Weights of a small GPT-style language model, trained from scratch on English Wikipedia.
Size: MLP 1024 tanh GELU, vocabulary 1024, 8.19M parameters.
Training: a variant of Adam for these matrices, 202M tokens, 12323 steps.
MLP neurons of a small language model. Each row is named by its layer, matrix (up: input weights) and neuron, and shows model dimensions 0-63. Each number is 128 + 24 x the weight over its row's rms, rounded and kept within 0 to 255.
Before each neuron's rows, "fires in" lists the words (lower case) most often at its 100 highest values on Wikipedia text that the model never trained on.

fires in: "he", "the", "she", "his", "her"
L7.up495 [116  79 106 142 123 149 122 132 167  96 140 123 137 116 145 121  96 174 117  89 124 153 127 168 108 162 104 141  93 125 134 104 135 124 115 105  99 122 160 127 133 125  96 125 182 107  94  79 128 122 133 136  96 148 163 147 135 133 146 136 142 165 136 167]

fires in: "after", "she", "if", "it", "however"
L3.up396 [142 112 173 133 117 120 139 128 167 164 124 100 118 152 108  73 125 205 127 131 144 108  94 177 110 122 120 138 169 139 141 113 122 127 135  96 122 130  95 175 134 120 134 119 139 109 107 116 133 147 159 138 123 123 130 107  98 129  87 170  88 124 107  92]

fires in: "four", "many", "five", "two", "following", "some"
L3.up415 [146 113 126 105 111 140 131 118 126 130 105  97 161 114 121 137 157 121 135 148 113 139  89 166 130 104 176 128 136 126 105 113  99 157 133 120 143 115 100 163 118 147 116 126 134  97 136  98 128 121 152 160 140  94  97 124 109 125 111  81  73 175 130 142]

fires in: "in", "on", "among", "from", "across"
L3.up186 [145 133  85 102 132 134 123  98 143 133 141 133 120 130 128  92 142  93 123  73 128 192  61 109 167  78 120 168 143  89 147 137 134 124 120 131 113 146  89 138 159 151 166 134  95 123 122 110 132 144  81 154 177 113 140 105 126 131 133 177 122 138 109 113]

fires in: "after", "before", "as", "until", "at", "to"
L3.up56 [133 155 121 131 109 144 116 139 122 171 169 119 130 108 102 139 134  98 127 149 114 166 124 134 126 146 106 104 128  77 150  82 176 183 130 125 135 128 147 167 145 116 148 106 160 109 103 127 166  58 135  96 168 126 144 109  82  99 109 123 160 167 119 108]

fires in: "of", "total", "any", "these"
L3.up248 [132 136 126 105  86 138 120 108 130 147 137 156 147 113  90 101  98 129 121 158 159 134 148 174 152 128 152 141 109 150 123 164 144 158 140 105 103 142  73 155 106 128  85 157 125 106 128  77 127 134  77 161 112 114 134 135  94 131  93 121 165 192 108 127]

fires in: "to", "smith", "small"
L5.up5 [180 119 119 161 131 133 151 152  99 125 124  90 130 166 124 156 124 106 132 157 139 146  96  82 137 101 141 103 104 131 131 125 117 110 117 154 192 153 155 173 134 136 165 138 118  76 111 114 131  70  94 161 173 131 126 152 126 167 145 126 177 114 128 132]

fires in: "then", "during", "time", "together", "sometimes", "of"
L5.up995 [109 150 105 121  83 111 121  98 136 131  96  60 161 117 121 137 110 127 121 112 112 165 119 138 182 170 116  94  69  75 156 139 165 178 113 104 132 137 143 123 135 133 154 151 113  95 135 123 168 116  94 170 130 131 103  94 166 113  92 117  90 147  97  90]

fires in: "to", "with", "as", "binomial", "for"
L7.up64 [ 99 114 117 138  99 146 138 131 144 125 117  96 107 187 162  90 133  86 124 120 159 126 120 136 144 110 150 133 121 124 117 143 143 156 157 133 151 127 116 179 116 131 134 126 139 125 135  94  94 128  81 170 165 140 130 110 156 116 138 164 123  68  67 101]

fires in: "of", "for"
L5.up209 [133 163 137 151 145 175 124 130 130 153 167  86 130 125 116 122 163 100  58 136 155 196 119 126 182 101  94 164 136 110 127 118 153 133 144 120 129 160 173 128 125 129 142 140  79  99 106  99 106 160 152 151 135 101 121 105 129 124 170 105 109 119 154 126]

fires in: "of", "about", "like", "following", "favelas"
L3.up992 [129 149  90 121 108 108 122 141 130 120 146 125 124 139 113 157  86 110 143 145 130 138 139 138 119 111 102 132  97 113 136 111 107 152 138 164 117 136 131 115 142 114 113 138 113 123  67 100 143 114 111 147 179 103 167  91 139  92 146 126 148 114 185  91]

fires in: "of", "its", "their", "about", "his", "s"
L7.up819 [153  64 138 153 162 115 110 116 103 131 130 163 139 107  87  88 116 153  95 124 141 125 174 117 158 136 142 139 121 140 112 152 138  75 129 174 140 125 124 120 191 146 133 122  78 114 104 155 104 128  80 147 146  89 131 138 121 146 139 130 166 122 145 118]

fires in: "in"
L3.up900 [105 122 125 126  93 161  96 131 158 122 140 112  76 103 136 127 162  78 130 150 117 126 101 135 123 138 154 111  80 122 133  94 110 111 112 105 143  99 161 134  95  88 197  98 144 132  96 144 143  99 119 121 125 159 133 177 156 118 106 160 139 147 108 116]

fires in: "she", "also", "it", "who"
L5.up211 [127 126 147 159 129 125 124 148 124 131  92 112 132 140 129  70 121 139 107 111 125 104 140 166 112 158 174 130 111 141  43 138 159 167 120  75 124 106 122 138 136  80  86 133 138 127  86 101 103  91 119 123 116 154 193 133 104 128  64 133 116 157 169 126]

fires in: "of", "was", "the", "a"
L7.up880 [161 145 170 153  78 144 124 140 131 179 125 140 154 133 147 110 134 147 110 174 109 105 145 122 111 132 151 146 128 105 128  88 115 105  97 165 138 152 120 133 167 129 130 119  81 115 115 104 120 110  72 130 175 132  96 167 121 153 117 125 121 119 110 111]

fires in: "has", "had", "have"
L5.up537 [115 179 110 123 134 107  97 158  85 123 140 133 120 133 100 154 113 199 132  68 137  90 170 100 104 140 164 142 104  99  91 124 107 127 155 144 139 138 129 115 138  94 101 151 139  94  74 132  90 150 107 142  94 148 141 124 134 143  94 101 131 120 109  90]

fires in: "first", "a", "only", "small", "largest"
L7.up294 [146 115 143 134 152 139 115 112 131 152 115  91 141 126  91 160  73 163 124 110 121 111 114 144 108 145 175 122 116 116  95 134 157 119 141 132 166 161  89 188 115 165  89 151 110 108  95 142 127 141 125 173 151  87 103 118 155 109 133 135 142 117 113 106]

fires in: "area", "event", "eventually", "theatre", "hospital", "tournament"
L3.up916 [128 119 109 110 108 117 117 125 146 113 132 108 128 174 111 137 131 127 128 130 113 121 155 146 119 137 176 107 119 121 133 103 196 143 117 103 144 131 104 106  97  87 113 164 142 144 130  81 142 135 174 160 128 151 138 149 103 121 117 120 108 105 143 126]

fires in: "two", "one", "most", "three", "last", "less"
L3.up872 [173  84 139 142 156 158 127 122 173 155 102 113 152 135 138 143 120 140 155 122 130 148 127 129 139 100 139 171  94  76  88 123 160 122 161 150 154 126 110 166 130 111 113 146 176 110 111  70 131 117 147 158 131  66 110 119  97 133 137 101 136 152  79 131]

fires in: "to", "into", "out", "via", "serving"
L3.up107 [182  79 101 167 126 146  90 152 132  87 149  85  65 192 124 115 116 110 105 108 130 131  95  92 150 137 132 127 126 113 165  83 131 127 124 127 145 134 160 119 139  81 123 157 107 127 126 118 131 156  83 173 116 123 106  85  83 164 128 121 137 132 111 124]

fires in: "early", "and", "life", "earth", "late", "large"
L5.up624 [138 139  44 154 138 177 112 123 130 127 119  96 188 138  97 167 131 144 134 137 157 128 154 128 156 181 161 134 146 142 139 149 135 126 117 139 139 163 101 160 120 121 134  69 185 149 102  96 154  96 103 122 163 114 130 102 115 106  99 160 101 122 145 149]

fires in: "to", "own"
L5.up225 [186 132 135 193 117 131 148 145 137 167 107 104 161 110 124 120 118 143 128  92 139 107 149 130 135 150 130 121  91 144 134  99 126 100 138 151 154 190 126 127 106  78 142 119 117 124  83  79 117 135 149  95 124  90 113 132 147 118 115 131 160 126 156 158]

fires in: "is", "was", "alexander", "donald"
L3.up830 [106 137 136 169 121 156 125 108 127 169 146 122 117 133 117 140 140 166 175 127 151 124 128  93 138  83 133 118  89  94 112 106 104 131 140 133 147 109  87 138  92 140 115 139 144 109 105 126 137 152 139 128 140 145 129 137 107 117 141 159  98 130 131 176]

fires in: "university", "of", "state", "washington"
L3.up141 [127 141  82 119 125 122 111 138 106 110 137 102 134 154 122 160 117 105 116 116 112 189  81 144 126 152  96 147 127  94 148 118 137 158 142  96 121 154 139 137 131  93 152 103 113 140 114 179 160 141 144 135 139 152 122 127 159 130 173 157 107  96 134 180]

fires in: "of", "on", "such", "announced"
L5.up652 [108 144 151 120 125 143 131 130 150 153 125  77  81 150 103 148 117 124 117 117 124 143  99 149 167 111 121  85  98 122 131  79 123 140 148 104 137 183 130 166 176 151 111 136 127  90 109 161 113 120 123 145 112 115  86 120 147 142 158 116 119 141 140 140]

fires in: "s", "his", "her", "its"
L3.up765 [159 153 141 170 146 103 108 129 177 158  83  92 154 100 104 147 117 149 119 108 118 152 112 108 178 137 140 131 123 121  86 186 138 113 144 129  80 147 123 152 125 129 131 106 138  95  83 125 186 142 138 113 125  90 139 120 120 131 127 121 138 123 112 131]

fires in: "of", "north", "carolina", "south", "at", "attended"
L7.up363 [159 126 149 159 121 125  83 133 116 159 130 116 163  89 162 108 129 135 162 136 113 171 148 127 152  98  94 140 148 148  99 118 135 110 128 112 148 107  69 122 185 134 109 112 107  90  77 122 132 125 112 125 156 111 121 111 126 160 120 107 106 153 151 124]

fires in: "known", "both", "well", "also", "against"
L5.up957 [137 151 131 148 162 132  88 137  90 116 136 124 132 120 130  95  81 134 129 120 140 145  85 151 119 146 196 107 151 103 107 176 141 114 103 144 145 112 123 100 148 126 114  99 129  94  76 100 142 150  77 126 122 113 146 146  98 130  85 130 137 114 136 111]

fires in: "and", "had", "of", "have", "has", "included"
L7.up6 [152 142 150 112 118 163 107 142 150 113 121 122 130 106 118 130 112 144 105 110 154 139 166 105 110 157 126  77 148 136  79 130 143 133 139  89 131 101 104 140 131 104 127 121 116 123  84 168 107  65 112 154 118 126 110  73 118 123 138  97 155 128 123 143]

fires in: "in", "to", "by", "into"
L3.up597 [161  78  93 129  78 115 134 121 125 132 148 115 129 175 140 144 162  92 116 128 150 147 132 111  98  73 125 126 115 132 119 122 103 114 128 144 151 139 146 124 157 131 181 119 178 137 138 104 120 165 169 165 152 151 158 150 116 136 156 155 134  86 137 126]

fires in: "had", "have", "center", "central", "has", "centre"
L3.up672 [135 159 165 147  77 147 143 152 104 129 152 132 147 107 139 135  57 113 174  86 107 118 155 109 107 137 152 124 148  86 121 153 138 134 114 135 136 146  70 121 150 121 143 140 152 118 115 162 119 152  92 178  94 143 196 115 129 159 174 106 141 111 150 159]

fires in: "this", "s", "close", "same", "these", "their"
L5.up733 [135 124 109 167 136 168 108 165 170 105  96 127 120 100 163 114 102 107 134  93 122 162  97 109 173 133 119 117 104 116  89 151 130 110 156 128 138 158 111 124 163 111  89 148  81  90 150 125 153 153 113 148 135 117 135 109 133 133 122 122 105 153 126 164]

fires in: "and", "as", "it", "then", "sometimes", "later"
L5.up106 [112 160 142 112 118  96 135 133 132  86  67 114 125 129 146 133 115 179 100 122 111 120  87 137 136 136 157  87 154 110  79 141 147 151 127 127 146 133 202 127  90 107 116 127 145  88  83 155 100 109 137 123 116 132  89 151 181 115 143 148 113 134 103 136]

fires in: "for", "to", "utc", "with", "originally", "or"
L7.up339 [125 169 177 150  69  73 122 135 166 154 171  79 140 145  94  76 109 127 121 152 124 117 128 111 122 151 122 125 119 135 148 135 119 151 141 114 148  98 152 164 115 112  88 117  96  98 134 109 135 106  75 135  94 101  87 130 136  73 114 132 157  98 121  79]

fires in: "was", "did", "went", "took", "competed", "won"
L3.up568 [169 125 101 136 110 148 124 127 109 154 163 148 104 134 114 126  89 114 154  65 140 130 142 140 130 122  97 129 141  85 104 176 123 116 142 118 118  99 133 130 117 115 146 123 111 161  93 119 156  97 105 121  97 159 110 147 113 126 106 113  92 112 144 107]

fires in: "of", "small", "a", "smaller", "large", "is"
L5.up184 [171  98 128 158 127 122 151 123 150 142 126  86 134 149  88 105  50 149 109 146 154 151 157  76 132 136 150 114  82 109  81 138  95 126 103 157 153 116  96 148 110 137 124  93 147 118 107  99 150 125  87 138 198 125 107 171 129  73 131 129 140 144 159 168]

fires in: "on", "after", "near", "following"
L3.up94 [111 131  92 163 136 163 103 149 134 114 128 118 144 127 119 128 143 110 149 117  91 155 128 125 125 125 151 153  97 112 127 128 115 128  94 111 125 179 140 145 176 175 129 138 127 120  73 157 155 113  91 161 117 120 131 136 115 111 159 176 137 133 132  93]

fires in: "with", "under", "on", "to"
L7.up507 [161 127 144 192 105 105 115 128 127 139 114  95 133 119  60 132 121 166  99 145 139 128 115 100 130 121 175  83 144 126 154 112 149 164 120 125 136 138 112 139 124 118  76 159  97 106 129 108 122 140  95 146 156 128  90 154 164 124 165 112 128 127  99 106]

fires in: "as", "method", "athletics"
L5.up598 [119 134 152 117 114 123 114 135 154 138 109 142 152 161 125 131 124 133 146 155 122 147 100 139 150 117 101 172 132 169 154 133 126 177 146 127 132 117 137 124 126 136 125 144 150 114 104 102  96 133  79 119 119 165 142 116 184 178 116 140  82 136  85 148]

fires in: "award", "awards", "prize", "year", "style", "studio"
L3.up706 [111 140 121 135 118 115 111 155  68  98  54 105 143 130 140 113 137 128 130 107  93 121 127  81 138 113 141 131 131 143 101  78 143 125 138 116 144 103 145 118 151 116 110 152 166 125 135  70 112 117 167 124 165 129 109 131 103 168 133 134 121 155 147  64]

fires in: "of", "european", "two", "five", "african"
L3.up566 [155 107  97 104 114 148 106 131 115 125 145 128 160 122 116 100  93 142 113 119 173 111 122 137 125  97 137 114 126 142 107 132 119 115 139  92 149 122 154 162 129 137 130 142 108 135 145  97 161 106  73 133 105 130 121 119  93  94 104  85 101 138 133 111]

fires in: "years", "early", "children", "very"
L5.up47 [104 109 162 146 177 136 145 134 142 154 117 137 165 106 136 110  80 145  84 156  99 119 151 116 126 122 185 118 121 126  98 151 132 137 116 125 164 154 137 167 117  85 133  68 138 109  58 152 147 117 140 148  99  99  83 156 131  86 136 131 124 115 125 110]

fires in: "would", "and", "to", "had", "was", "did"
L7.up893 [163 136 110 138 117 154 151 162 133 130 124  75 112 112 126 127 115 146 106 103 124 134 110 141 117 143 131 105 116  87 105 119 162 117 136  96  87 138  88 136 122 131 123 143 144 106  69 122 115 147 110 129  76  96  93 124 141 112 170 117 129 127 144 191]

fires in: "in", "of", "international"
L3.up470 [125 107 139 138 107 121 125 151 151 109 148 100 137 138  86 107 161  89 150 126 113 206 120 135 159  82 156 109 132  76 107 142  86 149 101 129 140 108 136 156 125 120 135 125 149  89 110 103 122 122  86 152 163 116 104 132 130 104 172 172 152 122 108 130]

fires in: "or", "east", "west", "eastern", "original"
L3.up915 [177 124 119 151 142 170 121 175 176 112 144 114 104 150 149 116 133 110 125 132 108 157 150 127 125 116 134  81 155  90 143 136  94 140 174 132 135 119 151 147 112 113 129  66  96 154 153 107 129 116 105 138 142 140  99 141  84 120 126 133 131 127 129 123]

fires in: "finals", "final", "cup", "semifinals", "round", "games"
L3.up15 [125 138 146 186 135 134 100 164  96 176 128 155 110 131 154 160 122 136 111 132 134 143 120 166  75 105 127 141  87 119  99 127 145 115 100 150 100 163  84 109 131 166 142 119  99  79  93 139 108  98 138 143 171 123 145 107 142 118 130 116 107  90 136 113]

fires in: "he", "she", "held"
L5.up891 [106 126 126 192 115 139 118 171 142 128 114 167 127 104 113  96 122 167  83 107 117 115 113 141 127 130 144 138 118 107 101  96 145 149 128  91 136 117 148 132 146 125 135 145 169  89  96 136  87 127 118 124  69 179 116 128 116 128 136 178 129 121 144 130]

fires in: "a"
L7.up264 [115 112 126 139 110 206 110 140  94 160 132  98 132 164 122 148 111 169 124 172 185 132 157 106 129 149 167 163  97 126 135 121 120 141 146 155 122 102 122 177 100 147 122 123 119 115 128 100 135  66 114 144 152 107 116 119 126 106 165 126 110 134 179 197]

fires in: "was", "promoted", "also"
L7.up511 [120 138 162 122 136 108 147 173 133 129 107 106  84 129  83 176 128 162 132  95 112 176 157 150 123  57 100 141 123 129 116 133 185 184 143  63 102 158 152 116 126 132 148  87 155 107 121 152 146  91  91 137 167 141 140 102 114 114 156 122 152 105 131 127]

fires in: "of", "in", "for", "born", "former"
L7.up132 [134 143 147 117 109 178 119 134 139 138 160 112 144 127 111  71 109 121  70  70 144 143 129 132 150 104 138  88 123 115 125 104 143 179 133 127  95 109  89 145 121 127 125 137 101 122 131  93 111 128 104 119 109 117 114  92 112 112  95 118 138 142 122  98]

fires in: "japanese", "york", "japan", "michigan", "uzbekistan", "chinese"
L3.up508 [133 100 127 134 139 141 134 126  88 123 140 110 116 133 154 187  78 123  98 138 138 120 171  91 113 131 117 108 106 136 134 135 125 140 127 144 123 124 152 117 106 140  97 110 176  98  77 128 126 126 129 113  87 164 153 107 125 106 158 129 110  96 171 139]

fires in: "and", "but", "it", "title", "little", "000"
L3.up790 [160 141 116 107 129 151 113 117 103 134  85  90  97 129 157 149 129 116 116 161 114 117 122 128 148 160 165  88 140 120 105 100 178 117 181 110 109 101 133 143  63  84 113  77 148 145 120 115 140 137  65 170 114 156 171 125 170 160  90 100 124 134 120 120]

fires in: "and", "or", "original"
L3.up197 [114  99 118 111 102 135 150 158 143 107 156 107  77 115 134 125 179  89 128 112 142 167 121 162 131 153  94 110 153  97 139 133 138 124 126 157 149 122 106 141 121 132 167  74 104  90 115 142 113 129 135 186 145  95  98 155 131 106 112 107 146 139 115  92]

fires in: "who", "was", "he", "not", "after", "and"
L7.up634 [144 120 110 129 118 100 134 145  77 153 130 162 110 109 100 102 167 138 102 104 183 130 143 132 122 135 110 119 120 119  98 157 168 152 151 115 158 134 117 139 108 157 120 117 162 111  87 132 142 133 145 151  97 120  91 134  95 108 142 119 137 144 164 116]

fires in: "they", "we", "she", "i", "give"
L7.up7 [140 148 111 171 120 120 117 113 125 149  96 158 175 117 127  87 119 175 113 117 111 124 111  99 159 138 112 128  75 101 134 120 171 112 138 146 126 139 122 123  88 137 105 115 131 145  79 100 131 128 117 137  89 144  96 127 164 140  96 146 142 146 123 133]

fires in: "and", "or", "all", "which", "then"
L7.up635 [107 135  98 113 140 143 127 155 151 130 125 116 112 106  94 100 103 185 133 106 162 127 123 201 172 169 111 105 154 102  98 144 181 153 151  97 142 126 113 135 122 152 104 107 109 163  93 106 145 124 143 141  94 113 109 138 146  81 134 105 170 139 120 143]

fires in: "several", "many", "some", "of", "these", "additional"
L3.up504 [154  95 112 127 141 124  92 136 145 178 113 132 167 118 113 144  96 180  93 114 124 116 137 136 123 129 155 142 124 151 114 107 154 149 125 102 152 111  94 152 134 127  92 121 148 126 115 113 118  99 123 129 120 111 115 125 104 122 120 101  99 142 107 145]

fires in: "president", "members", "production", "paul", "research", "assembly"
L3.up995 [154 112  98  89 119 150 101 120 148 140 122 130  88 146 114 121 136 148  85  96 123 138 122 144 150  36 169 178 112 138 117  97 143 137  93 112 154 135 129 161 125 136 116 125 182  84 137 127 141 121 132 143 164 170 137 104 143 108 193 140 124 122 128 145]

fires in: "of", "best", "for", "or", "national", "original"
L5.up74 [123 164 107 120 144 119 129 115 126 165 108 110 131 108 140 166 102 156 123 135  90 136 147 164 185 128 108 102 100 130  97 122 136 142 112 156 129 147 169 146  84 140 110 132 117 132 147  90 130 116 121 141 117 152 119 132 162 155 151 139 115 155 120 114]

fires in: "was", "later", "who", "originally"
L7.up500 [117 153 115 115 122  88 121 156 114 135 140  95  81 115  87 134  84 110 106 126  96 159  89 179 136 135 105 159 121 151  86 162 163 179 137 115 146 139 163 130 180 109 135 136 116 127 106 160 135 140 132 138  59 120 152 128 171 102 148 121  90  95 126 166]

fires in: "to", "northern", "southeast", "east", "top", "northwest"
L5.up198 [114 141 147 124 132 159 154 127 177 109 144  77  89 137 111 110 128 129 107 108 134 155  75 118 153  70 113 145 130 123 115 130 141 127 159 105 134 183 121 160 109 105 106  96 127 153 147 153 141 160 108 153 156 114 148 121  96 110 136 146 123 147 133 105]

fires in: "in", "lost", "until", "late", "announced"
L3.up985 [152 102 124 110  97 130 132 139 138 144 169  99 106 116 105 173 131 103 146 120 120 143  80 112 165 105 129 136 139  92 137 110 159 109 113  97 125 124 188 149 109 110 159 119 133 115 148 126 168 101 134 160 157 128 137 125 147 118 163 112 147 145  95 119]

fires in: "his", "s", "their", "a"
L7.up241 [131 118 118 174 130 114 108 126 131 157  79 135 141  90 141 182 139 139 144 156 160 133 121 145 144 158 143 150 108 113  99 125 142  98 133 134 152 119 130 197 113 100 113 135 126 111  93 161 155 116 111 123 170 121 139 107 109 104 141  88 125 127 129 144]

fires in: "all", "of", "half", "100", "alliance"
L5.up937 [155  95 120 133 164 127  91 111 123 144 100 101  95 130 140 177  86 141 106 149 135 147 106 108  82 146 141 159  94 149  97 167 104 132 113 136 136 100 117 123  87 103  95 147 136 172 142 115 103 146 132 143 105 119 147 128 140 141 101 142 169 139 120  84]

fires in: "it", "so", "software", "soon"
L5.up256 [ 94  84 130 149 102 148 166 117 115  90 100 155 107 130 138 159  99 196 113 121 155 103 118 130 172 143 120  96 139 121 107 168 164 152 113  98 106  78 149 155 144 138 117 164 150 103  94 116 147 142 123 136 165 155  94 121 114 124 156 160  85 129  95 123]

fires in: "as", "the", "in"
L7.up342 [118 124 155 137 131 137 125 122 111 136 124 146 122 166 120 130 137 130 126 191 153 139 138 106 157 134 152 153 126 148 113  66  93 108 149 126 119 107 154 120 109 141 114 108  89 124 117 157 141 128 112 118 127 145 143  76 169 137 140 114 161  98 125 162]

fires in: "also", "not", "served", "well", "only", "such"
L5.up776 [144 116 132 130 155 139 110 119 125 103 141  90 107 158 119 114  92  95 142 115 116 111  79 118 176 125 141 139  68 107  64 103 138 123 147 111 136 142 115 131 155 128 130 151 150  76 126 142 156 132 103 139 151 142 121 163 137 131 100 137 126 125 101 164]

fires in: "it", "also"
L7.up992 [115  90 102 117 116 133 114 165 121 131 155 130 131 120 162 103 148 118 126  86 103 128 158 138 118 153 107 147 156 136 122 144 139 148 149 134 132 110 118  98 120  93  86 154 180 128  82 178  84 136  93 109 107 142 199 124 109 101 143 123 122 127 170  98]

fires in: "to", "in", "small", "on"
L7.up259 [146 130 142 140 100 128  90 136 130 124 143  82 108 152 113 125 102  99 121 130 128 173 119 137 158  94 156 141  88 190 138 100 126 124 108 139 132 104 129 137 165  90 154 133 147 109 163 117 126  87 158 127 160 109 124  98 119 119 166 125 173 118 104  85]

fires in: "of", "in", "education"
L5.up8 [154 125 115 137 125 126 135 107 167 148 154  96 112 103  88 128 122 116 109 140 113 139 141 142 136 131 124 143 103 156  97 139 122 132 117 144  87 123 146 118  68 143 187 171 108 148 122 121  90 115  99 161 144 101 102 124 182 153 143 150 121  81 121 117]

fires in: "to", "into", "from", "would", "prize"
L3.up433 [147 105  62 132 128 109 187 149 127 126  95 124 142 176 149 110 105 119 137 118 113 150  82 109 155 112 141 156 128 138 122 105 209 124 143  95 142 167  95 165 130  94 124 117 168  93 106 105 131 123 102 158 163 125 110 115 115 149 144 161 139 117 133 131]

fires in: "in", "after", "philosophy", "since", "upon"
L3.up36 [108 111 112 154  77 127 120 134 126 151 109  80 129 150 123 141  95 133 146 114 101 132 102 167  96 139 189 117 166 138 132  94  90 192 138 120 167 148 137 117  91 136 176 173 150 123 131 122 149 139 146 166 158 126 158 135 156 115 115 178 115 124 141 115]

fires in: "they", "on", "and", "own", "to", "also"
L7.up836 [128 116 116 126  98 120 127 133 126 123  92  53 132 147  85  79 156 113  97 132 131  96 125 143  99 138 131 135 142 161 102 143 162  97 118 110 107 164  83 141  90 144 108 125 135  94 139 115 143 143 144 107 114 120  88 117 123  99 138 101 122 128  60 104]

fires in: "has", "is", "have", "way", "away"
L7.up914 [151 110 109 192  82 156 105 130 116 123  99  87  75 110 103 113 134 197 124 127 153 140 121 143  82 102 130 131 146 126 129 113 128 152 141  89 112 165 118 134 149 139 135 150  93  59 130 142 126 148 144 145 124 101 132 116 116  85 120 120 104  89 152 129]

fires in: "two", "four", "three", "five", "several", "14"
L5.up746 [124 102 110 161 162 181 107 157 129 168  85  95 153 121 140 144 150 150 122 126 148 178 120 153 116 155 121 189 112  87 129 115 139 177 144 112 116 158  99 140 162 137 150  98 132 100 114  95  86 104 121 120 100  74 122 121  92 103 113 127 149 164 116 147]

fires in: "they", "we", "members", "killed", "joseph", "owners"
L5.up758 [146 137 116 126  74 132 148 167 119 126  95  83 144 125 138 103 123 189  85  55 121 108 136 133 154 178 121 124 105 127  93 111 143 102  96 116 112 113 126 132 140 125 124 115 148 106 143  81 108 130 117 153  62 133 125 170 100 109 119 109 129 171 134  83]

fires in: "have", "has", "are", "is", "either"
L7.up367 [168  97 118 147 102 152 105 135 134 111 102 120  91 146  98  87 158 128 162 132 153 123  96 116 141  76 106 106 138  87 114  69 158 150 135 115  93 157  91 139 134  80 122 129 123 136 130 115 102 173 132 144  77 109 122 152 126 173 131 170 121 139 127 116]

fires in: "at"
L7.up499 [155  98  79 108 120 179 104 101 103 171 122 123 156 124 145  99 139 151 149 142 147 148 133 154 115 135 131 133 163  82 149 157 125 138 105 123 132 158 173 155 177 102 136 137  89  96 102 126 156 118 131 133 166  93 125 127 129 157 167 130 133 135 131 107]

fires in: "the", "of"
L3.up54 [174 159 143  94 110 111 165 134 141 110 129 116 136 118 138  83 130 117 131 146 136 111 114 162 158 100 134 121 122 147  62 178 122 166  99  92 124 135 111 165 106 174  84 134 178 146 126  71 122 103 147 137 130 151 134 130 124 115  88 131 143 141 112  70]

fires in: "would", "had", "he", "could", "did"
L7.up9 [105 132  66  91 102 170  98 155  86 127 107 121 121 126 139 118 106 118 151 123 104 126 112 158 131 173 150 120 115 127 102 154 140 153 147 136 114 148 104 125  99 137 121 169 123 127  92 102 103 123 110 148 124 109  72 148 181 141 107 131 115 111 125 148]